Weights of a small transformer language model.
Training: a variant of Muon for these matrices, 134M tokens, 8179 steps.
MLP neurons of a small language model. Each row is named by its layer, matrix (up: input weights; down: output weights) and neuron, and shows model dimensions 0-191. Each number is 128 + 32 x the weight over its row's rms, rounded and kept within 0 to 255. Numbers have three digits each.
Before each neuron's rows, "fires on" lists the tokens most often at its 100 highest values on Wikipedia text that the model never trained on; "fires after" lists the tokens most often just before its 100 highest values on Wikipedia text that the model never trained on.

fires on: "1", "2", "7", " in"
fires after: " ", " an", "1"
L8.up336:131137101093144098105177147193155105137169124124133118128112129177140110132108114106177118139120186115124097164090105123073130104153126118129102153121092155117148105139126165093118146117090078178103078148195122156131177085152136154125128132172140183207116158084105062100156118103104162103150116134202047096080122125126161181112186040151083153122132108152091094105092120124183067126181162185121124196067153113101140103168099167143139118110119144128130104128135130099097142111093146165126106173122138124101145138152116125133105198160098083145136085044136039113125181133091143143
L8.down336:066166151155148128142102128119176076160096119182132092138074133040152135096072127084066151147138149188091131122090175127143167107091112090151166171139214146139105129147121116166205123147170153127167155104143128070046135069110143094046115146122134110191118080126099131121107098151140125138071147120189149141154132063115076176138106156133137162137078139147140109125114132126119141132111146121129180169136111097095103109176188147109161115163172148126149165141086195147156108106176064124135140139128129092081092130135096138089137127092121139085166110149118144151168079100156135096

fires on: " ", " un", ".", " ex", "-"
fires after: " was", " a", " were", " is", " are", " A"
L6.up420:117076133124147134134089169157196112115190122141142143138101169138142163097115123124167185165111150094117065083150082054162158073126109165100136102127100118145173098112119108126136205162146140118101122167170212091122113185140255082161142107150159109104104127140143076135135154087119129109153112143155133081150134137091157122090157081137119145156132146083175119132112151132152096149201147143107101110130079076127163157080156103145141175098120129095122156110058102184075140111115120114136113110147125096134075165127098112104063142136147131089213107110179176121111127106112166109
L6.down420:077103145117100104163091148088093120126142112161096079161167129133119085151179131109159097122181107156169133159081161090103184118116116142152166139070120093145129120126107124070140125103131093141129122122076118163111120121140157156138111116144131194190086095151098097129166185156096111079190117118141200160138145079161105141167130048206087112112122118123132092147116157104107127154167051194142198121140158118086130171162126148145113200106116143167121087080097118176093120164123114122142164138129115094142153094090064135102119109199112212137131096106096147092167092155105114171

fires on: "2", "1"
fires after: " ", "–"
L8.up651:148119105157125175140168155178079147155103128158104113143108152071021136081125122191130142113139069139120128095138118100053174096107166148163131128150089098138107062092102139128101110077160150153154153114111108121110177077132116090144151136144139193122059121140122094158154133160146126077158100150166136096130073162128132153141115157147148158143152029138130188154091115163064127107174125132160129134127104143158170195151115207103135144079102094096120123168168104170095132150113163174131174139145131134129118141084148155143073104179129157170141121106065127102078121064117113081
L8.down651:127183219135095093092133090111127134122190095115129076189126152184132193107107146125129125124118130130123129135149081177145142132163099145041124074064145143157151124130155134136156096138169148143134145139137103112107095164158162137136086195158089139157164062143143129107158148091120116122141128123108220141090167083092130102124124134119098146131120139108096087092134130089115107178127097129065127154188115146126168122107136170143131110157213119055140108120073132150114126189130144132167097117160072158090138151109093108109180119090118097155094164146144148115131159046030154097

fires on: "2", "s", "1", "3", " \"", " A"
fires after: " ", "9", " a", " B"
L8.up119:121136092192162155162128127162095139124169124086131185105130122109153085123114093095154132193133175148125095125177121230103148145092104135102122162110116119089174152064114146104161168107168141138073108104169087163126097068117151093134108129175142102109064097141195136131105086186137125110114122128130146111116116102137068180134173076075126088110101067107185114136140128120157191112140111124145168151104087135118099115109107104148106191126158160135149191110148090170161142142151140152103075218171190121076068143143101084092076159131109164144147109131168127084143118119106128097
L8.down119:044135126151185099060108161128129081147122116110147101169163112088097183107156133054115153166174123128093107068081147118105089074116076106120096106171139152098130173143186136164107143175143156142123131102111112157075146140141183143135156137149115167150154186184127131129139077102135121114125040157094118183166157118147093123096227084152134128174113105117112135116085133141143132074144143120130092122142088158166126166167139154095086175179135151112159179090155061128125100186096151153117153107120144094113133111133162104093114124117144158058095124199130160098111099086109163122

fires on: "\n", "s", " some"
fires after: "\n", ",", "-"
L3.up500:071132136105095119134116089090126081172216088124163108114111152115124147080181164103121136124143157110158075158121180083114115093107095118139096178137121188116116132150127130114097142112079178131118065159160114112085255112131114144128038101193114177137137103163111083126160106169111099098097149137088173093153140160140134144160138114121140160153101109134114174149166106094137139147123112086105123091160148093120151122174115121121131134110165134172115166224112104088109097164110088179076141184137133186130110117114100075146108101173187142148157168158123144092129162078127139113
L3.down500:110149058178147087123179122123099116102104156187126174106119144123116075125119127123098071113140197154133117069108117102120145101095115174123144129120138129142126060129157081099172124122146163127142176113100130121124132109110117156151189150150147108058068147113134145122085094132149079168115114168132142164170119141151148128077214105125128146130151167108108139154096167156199159135152174108149180138202136106125131065119047038152135154134129145141176151120137175128093121154084089136080078164118103143127136135109065079074044086145119151114148143092114176107150175134130123184

fires on: "1", "4", "3", "2", "0"
fires after: " ", " (", "n", ".", "s"
L10.up197:106122205103084094140104129156146174144172139119147130090122140105095114169132054168140185119127120178127144108151127236130123114110100162114102132209207122123148113091064099137094117122114113100091195123083106144164134074083146073154122126115135134141146163083145154128130136121119098101102160194116101122136126159100130128158133162174167084159118096138122112123112150145136135140167126186126129145148076075083174095134133136164122116155086129086136155163094089109105072052088158036166092121200165128075112147127133100121117179123104142158183133175148167081168130124131120143
L10.down197:161162164087171119125107141082177125132135213135164179144096169063181150121134106157102174119124079161098169150119150165131098101098134126126082161151135150158092192204154099152115152096144113125108141088181100133110059130127132096162082162125064170191096125136108146134105117119114115117000131107159080124163149088203129127095138089152106151156150123163123120111124112121135143115096127110148121079061094120066166100132139147130116186105069097177111147126099096145160172086132100144156148123108109148086150117165095095168128160187086140103097179128098145087132145154118126129

fires on: "0", " p", " \"", " for", " a"
fires after: "0", ",", ":", " ", "′"
L5.up516:130118057126112111112153082163157105140101137177112118147086138111092125083096096073109205158170154179097133096128122134076168105119096112122162109080139185127105123181112187185094127151084073122123136142174126131098144142130117096221116142136145126124083150109145091166129121155108180135108168144109149092112116123117165078136155166122146175094137147115076102054143091143122182146116127133051123116177136176153161077170156157118159139095207116099151120082149158102124190107199097092134103145134111142075125106174110063119136068126146082138136134120128126197168167103166141108
L5.down516:095127126092118180102114097138075142130142104176129124110154117189125129132103152177087093101141141140154165115095149183188131119149132145123143158104087113172111117145128177117113144106112106071158109111118133121088185126133119104144092096103060148121130095131073122142110119087137098134097133122093114163201115091167181142118106154095130091110204102111182076122117199060113134130171167141146115125148137143074083164153093119085100112159092158225126188133109113127231151109143161092134145068094087105156091121111117150083165169155181110183101194184127119146099140081122102127

fires on: " ", " to", ".", " S", " |"
fires after: " |", "0", "N", " ISBN", "5"
L6.up504:138077142136126114183136115100088150138108184184139072149101162176178107179117143117173134195124178135119123107133197073152128100134101147090102124125123096171095132117149105096090095082120057062189086124113119104094110148152128155127107133098098119141128153117115194122148090138148117096111188103144172074058116114111124126064172150099076129119095147173166116101158136135174091155148195174141106150101123130135141122094133129147148128100149130124157138100100091166184162138179088100125090172162070113164066121166088115164107110112106153188180106101201145142097076176120144103
L6.down504:094137133147126118126102133154170167077166132118054117144158126097081133132096113186134130069149108105136132164162116109114128130139119141179131122101119139066133161150101163108124165162094131182109125134092108155103108195153108126110075146208119150159155117052128136124152075142085121121105108110144163162115171093126120146108047112114189131150121105133094093126157090152146184107148079179109110109069129066104172084180095140137146124110101133170117130163225179126093084054133167169153169155105163187071111151135148113163099169197150108085087104116096134084160159117142118113

fires on: " "
fires after: " the", ",", " |", " –", " were", " and"
L5.up264:138112176141125096185136095158096225155115104184138081094109131136121133128152145102141123167125078100108176169162087123158106139181048116150128161163166115103134163119092078106159087191158127157150138101121092145114118103168075153136054102174102133151074151167071070143136128134089202157129153133116109123096127120153109121104137151157072133131159130123135151079111106183109134146189133109134094136168144149194135136152187088111053088130170147149105097140131130135102140117066161138129175111145125138045117095192103161127116119151128100164148120107083113140197127112119096058
L5.down264:121115115124180091130075128176141174123133068147168050139147166118131058099045138128147141131126123139114086141067169121147131150079108108137237183102179111170137164156145142124139134121117125148193159073134167170118139091147139055117142165112135060097173117134075159139096154103148106160179145127099105212136131173091115121107136093090113088158119148113164123096146085137091138096178111175140087138096145093120113104146105114134185088124102157164170126143106113143134132158168132116106110143131224082137120139094127094108098114082144161149056146117091119144165091126165152128

fires on: "\n"
fires after: "\n", "=="
L5.up502:115109114141121125105116130153127145147153130094169114130102149159148134133154122094147145135108196140097141176140130154161144122050113121122098119085169108126096159099133105143130102136105116161108076162156150092121184125118091137103104184150137180094112126169040148113078057137108180064117158106086167131201160188120122157082181116125141163137057116078115144077145132134186107175160173170059054113165075146110154101156175208104133128146153142209099089134124126080158113147096194108137097162182121132121104095100146105106146091182110103143121178121136092111126148097125106106
L5.down502:254155140154112130051113135121114126101071174156136095075087181116202092159116158144146123157130145141113100158113117140077126182115146100147158138132166174106114116135124126138078101130114225115112129127118146124092138095170155135120123114173096121134095111074144092124142147100132078125135166169103042163162173159108149085111158131100114125152142150088119163103175114158135143128099088127108086114132231116156134082115130118082174137185147075145138126146139128141127159073084105157077169144112131194164124125149085121097056174157090149070134139115092099118125120167122113125

fires on: "2", "9", "3", "0"
fires after: " ", "1", "2", "3"
L5.up63:129113133117144102168071184094139143109133089159086136175112145160116135093138135086188102118112127128100191108133122129158113089135069156037144159116141159127141066098077143170096112114157140119151195162173093144133140107178116074143067110149054170165056111159145127125098155091146155118154136188153086108124124168144110142199123134131090137134085121091113091124084114164127111123127196102144119138143180109098072227122121164131112097132133104092102170124126122114165128152161189128118117098127154184098133143115146123113083149161107111120093124099184221170074171107138122159
L5.down63:065119168116154060145128156113094138080167184113132170147152184112181116164063128108117070123192078111166129136128097140139125107186137127116123143175147131103121137120118109099144141173107172132117129090089160127121126089096163096069121102147172156105107113107144111099126112088121144181137146107128132129151112169134088111149092125162178098112140070112113128170164127097140085121178097205098113091138046118071155141138160131072129086175158104123134144110070091201123086070118129100131109105160146130105141163137100160129136045171106175119112156171103130162185181123126209185

fires on: "1", "3", " the", "0", "6", " sell"
fires after: " ", " to", "1", " U"
L6.up676:203142122116129126168135127088095090140154087116112193172087073113147142140144084135129165180161113128115184120170156136120068127152121093112148167136079105100146107128101145162162155093117102088151186140140139189157117067152126059112132146150133092118110146108151093119106159156174141151208051148129103129087094121127167171168106107138135065113069109101111122116166122147158112105140144181130187111074155142064069141133150145150101168064143153074104109096112131168145134149160165108135119141034123133095149101061173137142091107055132173139107130165087094123129170142120150163
L6.down676:196133095122091177071085158085090125157155153075099116117099122111167107109180150171104097175153125108142102156122174140165162182156150117120151135109155146145100109183124171174117098131152106124046150107151093174126122165155142181201105094148124093122117067160133143137087071123095157104079122152169165154146072124137133111079173095166101118162136120175134185201099101187124129111088127069093120172077158126146117146141118143069133080097122148130148172076146147147130117118116126113092123127200117062096155109140087129124126172171071157116081132079130077144114108149131114081

fires on: " \"", " ", "zu"
fires after: " |", " Su", "-", " and"
L10.up176:034179125101112148171103135092151103131090143112119119192126114104151110177146123152086160146120110117140135113117086108130061138122159142185110160098093137166109055157134110103096129118138138092157110027108146112142106135143092106151102139100135174128123117208143107084085121165108135107135125126163090130115078095142090161113147165109182179119119108152063104082139111161147061128129140101115142078139113131130075176179160139174169105158137150218146152112140095161131157177097193137137166077097110130113162157106107154144116072072153162212173078148113135174135148125132127089
L10.down176:107132152192157123100138165112172081108136204101133045139165139183106097133175171147159136130135144099132117150123138132140128116141068125135115115114099100142128157151130125117181107097122096101090114107101138101066207141157106168109144104117028112184111156155085144130170094162190107133108128152136163031126131146106087107136135130147114136125165143166134181145132122108113132132105173193128069078135150127104099142153071116046138093097174108125094160142096137109119116164135120135219109150117160152135078123108086136147182158182089132080141170131060169061127151132128102121

fires on: "3", "9", "2", "0", " ", "8"
fires after: ".", ",", " |"
L5.up498:096127137082131114159151092094102121121116220118096125183144114116092137171124165056126174096114125138132108093139098086116128151135102165113163135146186133146167106163090130105063161174169142145087146085121116122099119139205130108124150145081075168155070151168150077196152159114137151138092135164137121100158088193083111120168121125078211094109151135107089162165130135097153096096083129127120119186162166106099116133149156163095094052105176097045097161168166141145161147142148118147158145096156126043096114173119137145130096122174119097089110153076120120135088098153131140132
L5.down498:126095099094147135063088139084153178136121174102157095126105089158149181116057098099074132186165089112116143159118136090179131097127134104156136134130147115119158066157174100095167133122081115082132184136126189127075142129091110118121159106154116136096119137088178074129137097152123126086106132115122167075131163121165131151087132111111083104164052091185170147178167107079099177118130157115130153054088140139211099097143100113100151122121134156183101110167089104097093129106173196132105155126129162116139111137089183114143130173149160200205145175154105140122147090168125124134

fires on: "2", "1", "0", " "
fires after: " ", "9", "0", "2"
L6.up751:138148090124159166112130099139123114116110107116106136156052195067137112109108175127176152161068204107087145020187121124145097143164159126149202058099183181150156132105135118093134160104106093139117180061110149130134155114138116111158105169096099130138126085180114113075104141170080123108126145108095110096150103097162133105181129135112148154126132051128115127111105081126085208134088118126149215131115148118119141165155127148127145144154123154181109097157171129115134188128124114103093150200107098161103162094146076138090097146105121160114114150101170164111168122169134112164
L6.down751:160087158183118158162148145097115091087129126141148167089183114137100127166110082065126062182184116092161058166150082136169100047122095151091124123128093109096159107128118157096177188100156131148148150136072167083151119114130187071099147105113141128118096146140130096159139146142126134068075076138152169206105098189130123121132104189102135087108162158129115117192116165110159133101165116135138039109115138185141078180163132162107110096130103085082161143099105120111149143131141158127146168077118187149109112158162117118100150108186132123090182143127111154111138128122116178103

fires on: "1", "0", "2", " ", "9"
fires after: "0", " ", "|", "9", "–", "1"
L8.up433:143092184111168126177174175120165147204172132099174123135090151078098127089128169105139154136109116080086109083110160116149142055166129130117122159094159062064083100199143135095147164155136118157141096099098128129131126148054099147159179113109136137125146170159154073107110061110131081171128112152095121106154133134144134157115093158158124113098168128115127107124123130132162126134123094067135114089117114138137044178127091070185166109133135066139096123149229092090104118120090147148157130134167168189093146068102071122157128171141095147146144135150115106122109167096168156087
L8.down433:050088113124174135088177111135133085186087136070088067175095131126155162163134139122072073121117099188136125111149132126112114120089116154088114148155108099166075061214099113130121142153119135107164123159140131140148093080103166145140145093136078143158138156157153090156134144157139034095189193136102107061126148111118139115136101140129137169138128110155082138120108118172095138126114176095115183071079198154100099156150166065124152119115151110108182177169115130129104136115121109062131132160133148147106149131205110158120152092154072104176128156164116154137161112133190121127

fires on: "0", "1", " ", "4", "9", "2"
fires after: " ", "9", "0", "–", "|", "8"
L8.up170:178218144146102143114157125123140180144163157094141104159121162121192124203129158102152167147102128070078123084080127174064152100120110124105111194112123129108153109099082123114091130127148121158141109144231123103125151103104109081177144126133130127123069117135188100101165119107143167156142101113116146069068126137116133094109055173086152136139130111139171103117132146154063098206128132167111143102131142114120118164153119097143126104112136139106123151103138095133068094120077096103160140166122144124133122152134073140142122163166112067143152083093145127150019197091180092097
L8.down170:075148165126196173132147080180099101174133118106145108132146150140120127109096076131125119113111140152137134171094123150064072116155150132132146120148048138170103196115179059101053116156139087136180116176164125129090102141102058165070137137143068111112131107121118104135075119111155077127168127096158087058073160103135117148104123151145117123189152186121186111143153106089149184106133146102151090132191166140102146178116120146110164134122111119153131118157077119167116132111085079142153058157147105128154195099123168154162126108148096148217113137123113073135155156103128151137

fires on: "2", "1", "3", "6", "er"
fires after: " ", " $", " comp", "s"
L6.up452:133165153192119143160115121171134138107120136165123197144115165104124190137120125090141135158169126113097104088132177108099140102135121148131143092101111138074175112133122187109131114127125103130125080137123159112119157163104177079154160129124101087117126036109117041136140112154155142194110147060151146123128099133147149132124149093169124124168041128156155111163137168153113091140147161162149128118141131065114133118112175161206064102139146110069153167130105105110128082173117166121098076083074134098117110109181134128074189170151117124077140131137132129113028167033164138120
L6.down452:156068168136070085129121058139183114123122145114121152180130090119108174137093177047125109105079109125145120113213119115044133108158098105085125165129118149110081132121178121177148138154086144149106127141077082113128109137138126141150120109122126111056111125148117149163144155093129087099061149112183069076128147119078098219176123128162093136205137121106132122097136126178114108108156118119141118110102140155129116168132126159194091163151159105139132104127087131183172093129144148162161138098139139110072105194147161153130101113100202155126151184169106164091126142136070156159

fires on: "1", "3", "4", "'"
fires after: " ", " ("
L5.up203:061193133154172133155093122120120132168205092117090207098102167065129124120158162144157106128131095120104077159154125144120144119088153119091084189119128124142111085163100124072122152141116072184091096097134189096119182104080105127162117144098141118143109167118085112143149101107174158128121155146115089121127094152087140180163144149132094158141117131114138106168187104112154121093128154158170159118124112129166208154127138133146123166086158102119105124136173119164144072133127157164150072129084138183115135091127182057122112134180088082075129072118102055173107185069094111155
L5.down203:136099118103120156082172114132161151121132091144142137075112122130157193133155108149134249109117153128128158130131115160041098155118181187120140132097160097076136179054126140168169130138128162064100129161119110185100158086181092110096120134124143084141103092138157108148149130094098069121075115139144090185132139127152172107142088090133127151134143180113195122119125134108233086122132141132149083098100091101133125103167181098117124127090139069138139180119080096160147132134155123148116143124159134056071152105133165095122137161143179115072084110153135101125109122084127179171

fires on: "o", "s", "st"
fires after: "s", " S", "S", " Don"
L3.up760:127077150102114160100092132132144148140093121138122169113108140146162132090121139144100188115132054179132077129096106135089085163121162143180173128119138160052146169130103126127130102107106147128085081089172073178101094128147127108130147136112100171085115206123147119045103168176166145184075151149145116098133198099170144151170138108166228113098142135140111114162163155110223104080121145130101106133118135134114100155106106167168167148084140062080128075094086146121195094092152111141117112117144147115128122085063143127175153078104119162094166150136144157143131095111111136159
L3.down760:123177127143155101118091123118101156073128147142131158109131159113117113103108116149085171160201133161176139157126139114088099129071073113103095122158109124119101101162088071147129070138111072152160089131168125170185092109090185149083145173129200191166206111122131169081018076148136136159177170119119137123129156132142136123130111160131085121152158095112179140108149106139062128148098117139102136090194108095126123077218179152072109113156116143102108118112142107120137098100124130129137129172116144119100077131146159181095155154132112105137112063143159128171089163073129170157

fires on: " ", "-", "ten", "1"
fires after: " in", " of", " from", "year", " In", " "
L3.up577:113122140147108139154126124089123115146184152124102144135126109150092140150107150186123154074085103122113188185162129143137104121058062111135100090123116190180157113108082089056106081149145123127133130102047090131134093126136186105132148196093169116147087138111140188093123149154152151125167088158093114172159134087127136155108108160125166197120074138105122075102128209094158090195141176141168143141109139100175099162215101152164103121092136121176150135100127097135114061127089132139117159188108148094096113173092123110136137064164100106107131129168145101104165108084104140161
L3.down577:171178125082180166107156101155131131121098100184093132160170102120159100117131150132049041138197083096112035092165119077111155086116141162129135131140142058145066146159120175127130115136100127081125072134131109188123162153127135144159122142142078124149160141159099146148090187163128109134160111157175118093144055144090174095130157130101080126123128075108196138151133094118175064112191146130165152117125099168127095106110112145161161190143173140112128124137114168118124108137109115132113108119153128133110110119182136164076128114089165201102141073100139068114121086153150077145

fires on: "\n", ".", ":", "|", " the"
fires after: "\n", " by", "s"
L5.up381:140115132199091125152099141162203108113160090181104136091104083136127153072105169094060132173119102112109173081125142108097097150056159117170118126111102093097093096165155148101127095135146122129150118117116083083122182109188090141094117156125173151098171087091084130163067161164085134165144118138200148160079135106193154140150061129130189109158081128110080098114149139152165126157127137145133140163096110080180096160135106207115148214085162132138156120151090164078148160147128152119096087138086134090101066090121149125125123170186110132131113129137092120132151098140133096131
L5.down381:210123077168125084149106160121146142088061157075146172181170153091157162160081127101150099060121091127142160147104141123178178146143168149148143146023117160160125112096133195161164096114111185143123141106119165109152129130091074158105112103133174101123156177122160107107166120102155116089105130151138172190122129139111168111091170106132089097120147174076127134192105078145132113089133138148096119100099164137126108118143088061154154134067157108170137153122152105200145077141102144115116110112112064127124053169055065129118137119143122138096114089146127120161104150108160152131

fires on: " and", "ist", "ou", "s", "o", "History"
fires after: "s", "D", "R", "==", "is", "S"
L3.up184:130146118112099191099104122171111118092113130081095154109143150118176150102194169142170135116128103117141115124161113086132079121130125153131133142177113134100116163105147137124141132050149141096092127131138048161126136155110143114148147172085115155123171161103141085145153160130160066115133102120175107162174128078082135164116111110182255167118161092144124134132068092037197132145138107092105167074143088101118196149134116104135133150113140084120150194114121103114161180133107143131131151105146037086131141095131139125122043115131169142129156077091157136136134159124117150096
L3.down184:099173138161146172143099181126144074113094098145135156151121170114059104102062125154131198183192170141146133161158159125125134074144113082087163138054078145118148150154131103138143088127119092206160140120095128098086129133182128095057190098154085186164132097079080117099165149115130114147151144119114136122105143149120113099165128106135101046212136099138141104136126144136152115100124172127160143105092148116145146108151179167134100123118106069067080108144127158112119100083134157157166096135180172109125084067132146172134102147090120180059130114188125127147171111094138105128

fires on: "0", "E", "g", "9", " E", "4"
fires after: "0", ".", "9", " (", "\n"
L10.up630:118162084147085132112107114170161113095108139106246107096142030124131133179132197028109179101149088146099154076107098173157105096143088133146066130150111146091146099129079190165148109100172138146086128149129075096093159128133110138108128129160114125165140141149109143074111111148147105103138126166077193074096114137137124163174116108117154118094166145141084144130098149134134131189171146144113132136138074151126140091154115091132104162157203123113125148169141159147191116099099127092111098109168127071106102152168116101091164140069146112147078127175123154149151103126184087134
L10.down630:174169075139163152148145159158138071136130216080124119137130093117138089083122165155186138141106153166182176189187123168151127122108142092090104133091092121143145137069146082143098134125118114128149125126094163174123091146166147103139132136166110154075110095164172151145154129101105143113120126101136140194182092137130110160138156152094121120145098127096116173188108088118152179052126152088139087105084102075131160120103123154117081168083092132109104098143120102106144124145203125174102175128154103195051133061124115113136103026159195145114138108142091069119129110115123114117

fires on: "3", "2", "9", "1", "0", "8"
fires after: " ", "1", " (", "9"
L8.up678:168076132117136107160089151158158128153130121120148170124116100091128171187096129104147101154108132121123097181141106135078146092116158171121064126168120144083083158212129165156101109105094126112154137109149146138127158166106045104191114085115111102113070172159127109106146209158132150119135140159126121162045072088158110157131135125177109082095100083130112145107053169151190116096108132119175171184139107147124109109122124133132160143058133099036145098113124114146189096133192118220131148132109131153137101193099111123132102166121109071121118156131092129132138133153116131180
L8.down678:136127107131082153163156245106151135112121151123127068081155085087141130138059097088108127131141107143161126157113169104148100109126126115124145094107164156065059137138126133160144130146094144076128096143108096101152108117171143101100141145226114090126159129088126113149188119150160170160070183083102146171140152095146121177127069170133089135159069186158182175178188178132119077111121194125086106182138125109107144110112060077094183150138093130118096137079133145143131111104127155149136169124139156130173118156105119110074124152074128091111091159162097121153103108160139125142

fires on: "\n", "."
fires after: "\n"
L5.up615:096107137150141114144101167142104174168137150159162098091128171127117161145172141060129125154103142077101126143102093186098170164089060153155147122070083095095130136156170136111112129121131145136123120108126149066119177108146045142149106094194116117143123103080061058140108126151166148087205110085159156103107147127187142130139084083166164123157113164071121135117150169102099173106105125166126171163128148092121078127128066106152149170085113147162089139207137193109094102129097130132111115113132192146121159113122152159133075175140182143106168163176122102104148161101154063131
L5.down615:140137128160132050155089176102140105038137153127117149118109156145124123101136090148140118113127135163104168146120149193123085093120104118162074156110115184117146173135127180100174102142155117104161110110073148071128148084134096119147080144106095110105179185098115165116083082106150067167140083105130170126150127176125110112133139103125105085070102168148130142126170189058153155127085154098158163121112157104141142099063091125131118148111127147159169164160126105193151131137113165169112179204092088098152103113131124083067112083224156097128090185134130165094145105131178144151

fires on: "\n", " |"
fires after: "\n"
L5.up188:037137107115111110111132139088183104126150162103150145167067106187139134103199119165166146181090170089156156107120153105114119108103102121164138159128084120135106217163121104116085129147053179101130094156141098173179138054179138187205116128131079159128095111124161076172146101147147128152122120158158104105130153117085138136094136172131139086081167072180104157079115111139173080116164174150104137154121177099127158170112052137105129144093153097128102157119114093161179085119166157115137088125147116138091139119095129112117055141102110112146124187126166104128118136086165114140
L5.down188:081167120176151069142127218072167106126126142142104059152132062099098155141119095130091137125128130111133146110155094123073170094112080086144127144128112142122098173142134078065105111106097121159139114176114099176142186061121131142147159132151144140075056172119117103147196086138107123170138110093091143162114146120098105162185124176129132135125118135163151139185121110143144133154180150137137101090175107141125134125113076127154120240113104101111176145167142167178105139126106134125048131175127078095196129148122092139115107062169106145115118105131075127131135111136110213145

fires on: "0", "8", "1", "s", "5", "3"
fires after: "1", "0", "2", "5", "9"
L6.up714:093152096112160140134199132133120131173159145122167098147103123131154110078105145100105136117119167165140120087156143117159096122101054115177084120135117087112084172142121170063155117124098071104138093090107193138122143154143142125149233125107093078090117154089087101030109184095165156118100141121098149076132168106129123167133152186139094159158108145052101132133048186150142144136162165134165143148192114117107101107168104154181143169091139141159130073143103158116136147175108156150150181081072110132114108139086108099081103155132114103130179114141132161095152175166129112118
L6.down714:065125086119101146133154195084173121144156168094071059134107123089119117070124148138159147097136118149104169162175106176159063117126142115131101101128122117128159173156115178037120075125113099129113102118127124128159164097125158097188168094063190105143139160136087116172124173118215157152107152063096141140087161059110139135076133170107098162111152129113140083099167156131062124167163114082124141121161090139141128133112130097116177084091075159098152131083132114154116171105147133161148163133110134126168122104149158131104193128132104110138197111199133097184135143115130089141

fires on: " "
fires after: " |", ",", ":", "aged", " "
L6.up368:131100188069127111151118131093151116141153121124093113100085099170179143123110144098150172138172076154108104162131159149161197128100053149156152100121101155127073131122150142099110111131135141116165155112051172114146111105124130131165109099134012172112134120127104139140083154175155162136142088133127084085044135117075152106109084076194159114104110151133119132040171119129159107097122139165196118173071098109133131141130101117169183057174140110144113158079126105137197123084105089173098174148127144164127150178142137170123138159155120132111096105122119082125161087159144113104
L6.down368:100155160140166138138133179168157123057116119199109116096138127102160119144107071128059047154174149089191079096108108132145159058136154124134144175138144094064168160097153118081193086093099139154168146162122137146104170086167126180136130110172076130180138116094110132160155118183102074181128131139115144150135129115131091105104060087142092114101095131128125128107112124107116122147186135149161123172102186120103139110173118116137133114077108139109173160118095096125069118163087141129130104185169177108184105116073061098130146137157095141179089138172096142159137143154067129159